From a checkpoint of a small transformer trained on Wikipedia: a variant of Adam for these matrices.
MLP neurons of a small language model. Each row is named by its layer, matrix (down: output weights) and neuron, and shows model dimensions 240-303. Each number is 200 + 30 x the weight over its row's rms, rounded and kept within 0 to 999.
After each neuron's rows, "fires before" lists the tokens most often just after its 100 highest values on Wikipedia text that the model never trained on.

L8.down1261,244,198,210,201,177,226,164,217,158,116,198,196,197,199,194,167,241,228,268,196,195,189,223,224,198,215,208,196,180,175,193,199,185,186,183,193,211,196,172,185,193,178,174,197,252,234,176,212,166,191,266,201,208,251,194,191,188,232,208,161,223,141,262,196
fires before: "1", "| ", " ", "20", "4", "Democratic "

L12.down887,210,198,144,219,212,242,225,216,230,185,230,172,190,199,238,203,219,196,227,157,182,229,214,228,214,206,233,173,172,184,176,147,240,213,189,196,242,190,144,221,214,203,149,214,183,184,175,220,227,225,159,135,172,234,282,165,211,193,190,241,177,213,149,163
fires before: "===", ": ", "| ", "==", "202"

L14.down1215,204,214,160,218,180,194,214,192,219,161,168,158,225,203,201,191,211,187,168,149,171,173,220,151,185,188,176,198,183,187,186,264,187,166,223,225,231,180,172,195,181,185,246,199,206,225,213,169,210,216,176,173,178,220,249,205,207,232,182,204,244,206,188,187
fires before: ", ", "of "

L14.down1334,198,193,199,236,202,157,144,178,241,267,235,172,198,238,209,231,204,268,157,193,182,259,142,190,213,198,190,179,204,181,181,193,216,240,205,178,230,187,156,213,260,218,200,176,208,216,191,178,232,149,207,236,159,173,190,161,227,178,132,233,196,206,185,208
fires before: "|"

L12.down774,156,169,245,245,200,206,190,218,177,202,221,166,185,231,202,210,191,218,229,195,231,201,240,142,227,185,170,219,177,202,238,173,182,222,186,173,161,186,199,224,217,258,228,196,157,226,196,230,229,241,172,234,119,209,232,229,196,208,220,254,130,242,190,283
fires before: "by ", "to ", "in ", "for ", "from "

L12.down674,192,212,204,157,163,158,192,203,203,224,219,223,230,133,226,230,207,158,217,205,187,221,141,216,197,188,188,241,170,169,224,225,210,216,221,196,259,197,164,248,205,222,200,201,145,219,182,198,215,193,175,182,183,191,256,221,236,211,211,238,183,213,248,231
fires before: "|"

L14.down1344,191,208,222,197,218,149,257,167,208,197,195,179,174,243,136,129,247,196,223,215,174,227,199,280,209,188,170,170,219,167,256,197,197,228,190,162,179,232,221,194,203,238,231,216,174,200,231,178,201,136,196,185,201,242,149,211,184,195,234,208,170,230,204,183
fires before: "| ", "|"

L13.down1444,199,175,221,211,178,203,256,170,253,162,214,213,262,192,267,244,160,173,196,195,195,162,176,183,176,172,169,174,252,228,246,207,239,180,169,208,202,164,151,218,225,227,241,217,206,192,204,219,222,194,192,172,234,169,199,209,194,243,217,181,214,233,218,264
fires before: "| "

L13.down937,247,181,182,193,231,163,203,193,182,269,214,167,187,240,188,217,212,192,191,234,152,181,195,187,213,156,262,153,150,168,191,194,265,208,143,198,232,153,196,201,242,123,196,245,218,245,245,243,190,255,240,214,218,231,175,174,188,157,212,139,190,188,212,191
fires before: "==", "ing", "of "

L14.down140,271,196,152,251,144,204,178,161,175,199,200,227,230,163,192,197,214,173,214,209,182,228,131,216,172,169,180,208,189,174,182,190,193,214,200,218,213,195,219,199,167,224,178,207,231,205,180,220,224,191,202,183,209,188,220,246,203,229,183,197,242,255,167,217
fires before: ": ", "amm", "s", "| "

L8.down1000,184,216,195,247,182,197,211,215,211,179,229,222,209,210,155,161,168,163,271,209,207,193,185,233,207,241,252,179,165,193,165,148,233,228,180,218,177,170,219,182,168,193,130,160,232,224,154,154,239,195,245,192,212,194,269,205,190,218,173,209,179,211,188,182
fires before: "the ", "to ", "200", "201", "his "

L13.down1309,211,199,210,167,173,172,180,212,138,201,185,200,198,191,164,170,215,196,182,216,147,208,200,247,229,158,264,192,191,181,220,138,227,174,230,208,162,181,235,186,220,148,201,145,209,203,270,215,175,179,206,195,205,250,225,162,188,167,184,190,250,196,238,173
fires before: "that ", "the ", "a ", "it ", "to "

L14.down199,187,161,217,137,200,199,218,205,290,179,188,187,213,199,188,187,157,208,171,230,175,170,168,171,186,222,176,225,189,178,189,103,180,149,234,166,210,163,182,194,190,180,239,222,194,234,184,183,228,236,218,195,212,221,218,207,210,190,231,196,176,220,181,205
fires before: "| "

L14.down1330,186,225,153,219,243,162,193,243,197,173,254,178,202,250,175,234,220,189,229,243,202,168,228,226,233,188,188,203,189,206,221,194,216,232,210,214,158,188,240,194,207,224,207,177,157,260,251,170,178,255,181,162,224,211,200,253,212,195,200,207,164,236,217,192
fires before: "| ", "(", "en"

L13.down360,215,215,190,156,201,211,221,171,163,209,194,175,219,199,170,186,190,147,272,223,208,181,135,159,198,179,192,229,205,246,191,220,190,198,180,243,247,215,179,204,154,229,197,209,217,224,257,225,185,265,196,187,212,224,213,206,204,201,233,220,196,190,230,203
fires before: "″", "′", ".", "°"

L8.down1511,186,187,221,219,195,226,134,172,254,181,224,194,193,192,211,187,195,216,245,191,215,203,148,164,270,216,192,190,173,241,212,247,194,218,250,196,204,253,205,233,175,124,199,201,217,177,211,152,199,212,205,187,179,166,195,242,204,199,225,173,222,176,230,161
fires before: "20", ".", "16", "′", "4"

L14.down1202,193,149,204,137,183,234,232,173,263,195,215,181,186,182,210,160,204,179,200,226,179,224,242,158,181,153,154,173,212,159,164,132,199,199,201,204,201,159,129,236,170,199,195,154,163,235,185,153,198,211,199,226,180,217,182,196,202,178,181,203,208,270,201,217
fires before: "in ", "on ", "by ", "during "

L14.down1411,207,220,212,164,201,224,189,234,228,191,262,202,232,157,231,187,226,245,258,180,259,202,146,195,187,258,143,235,153,187,168,220,169,150,143,266,191,182,225,146,153,188,225,198,199,165,141,201,204,220,190,214,181,178,208,188,143,136,141,237,245,227,204,220
fires before: "′", "y ", "ation ", "er", "os", "ties "

L8.down102,218,130,108,200,183,177,159,202,188,211,237,229,203,193,242,194,175,113,192,211,247,206,195,206,186,245,190,163,204,208,213,200,264,214,277,212,188,221,163,196,187,261,185,183,160,223,172,199,216,165,208,212,220,279,186,193,192,194,212,195,104,207,195,204
fires before: "| ", "===", "= "

L14.down1501,202,208,195,191,184,231,227,181,232,241,186,183,191,198,197,183,207,235,228,194,194,205,193,234,206,147,201,194,165,227,170,171,210,232,237,232,181,206,185,288,162,194,179,167,237,203,157,215,169,199,213,174,224,192,155,202,160,208,175,197,211,208,185,180
fires before: "of ", "in ", "and ", "to ", "for ", "by "

L14.down1081,216,220,262,205,230,204,174,227,250,238,142,168,212,219,223,172,138,184,228,190,277,179,177,208,216,177,174,209,211,178,208,198,200,179,188,216,183,198,213,269,173,195,148,235,168,219,210,199,229,215,165,181,238,194,198,262,161,217,216,204,248,223,189,217
fires before: ". ", "., "

L13.down137,193,183,239,205,191,187,269,201,204,220,224,269,187,189,185,209,178,240,163,232,220,188,220,203,187,196,204,160,155,179,225,215,213,155,185,175,196,180,206,167,181,178,209,197,246,181,217,212,227,189,186,225,199,265,235,199,210,210,215,166,260,187,180,169
fires before: "; ", "S", "| ", "O", "3 "

L13.down397,152,178,153,164,228,231,239,228,203,218,229,193,209,181,159,212,180,185,157,238,260,182,214,181,235,206,279,239,195,208,215,231,173,207,195,178,195,200,218,193,203,240,241,185,199,137,187,204,245,180,179,188,176,201,208,188,183,235,234,256,196,215,198,153
fires before: ":", ". ", "|", "; "

L12.down896,169,241,258,165,253,251,253,169,171,128,207,183,164,181,235,197,254,198,258,233,227,178,200,166,180,234,231,272,206,188,231,214,189,275,227,185,214,198,196,206,182,156,227,215,183,198,270,190,195,168,160,221,206,165,199,215,142,168,218,213,240,262,185,248
fires before: "| ", ". "

L12.down418,187,199,194,197,223,187,187,169,167,227,185,189,204,204,208,201,156,222,190,212,195,175,192,229,223,179,239,214,251,173,231,201,205,175,201,239,180,214,158,204,208,199,238,236,174,196,154,200,156,234,156,263,186,198,218,147,223,187,218,212,174,225,195,179
fires before: "| ", "/ ", "–"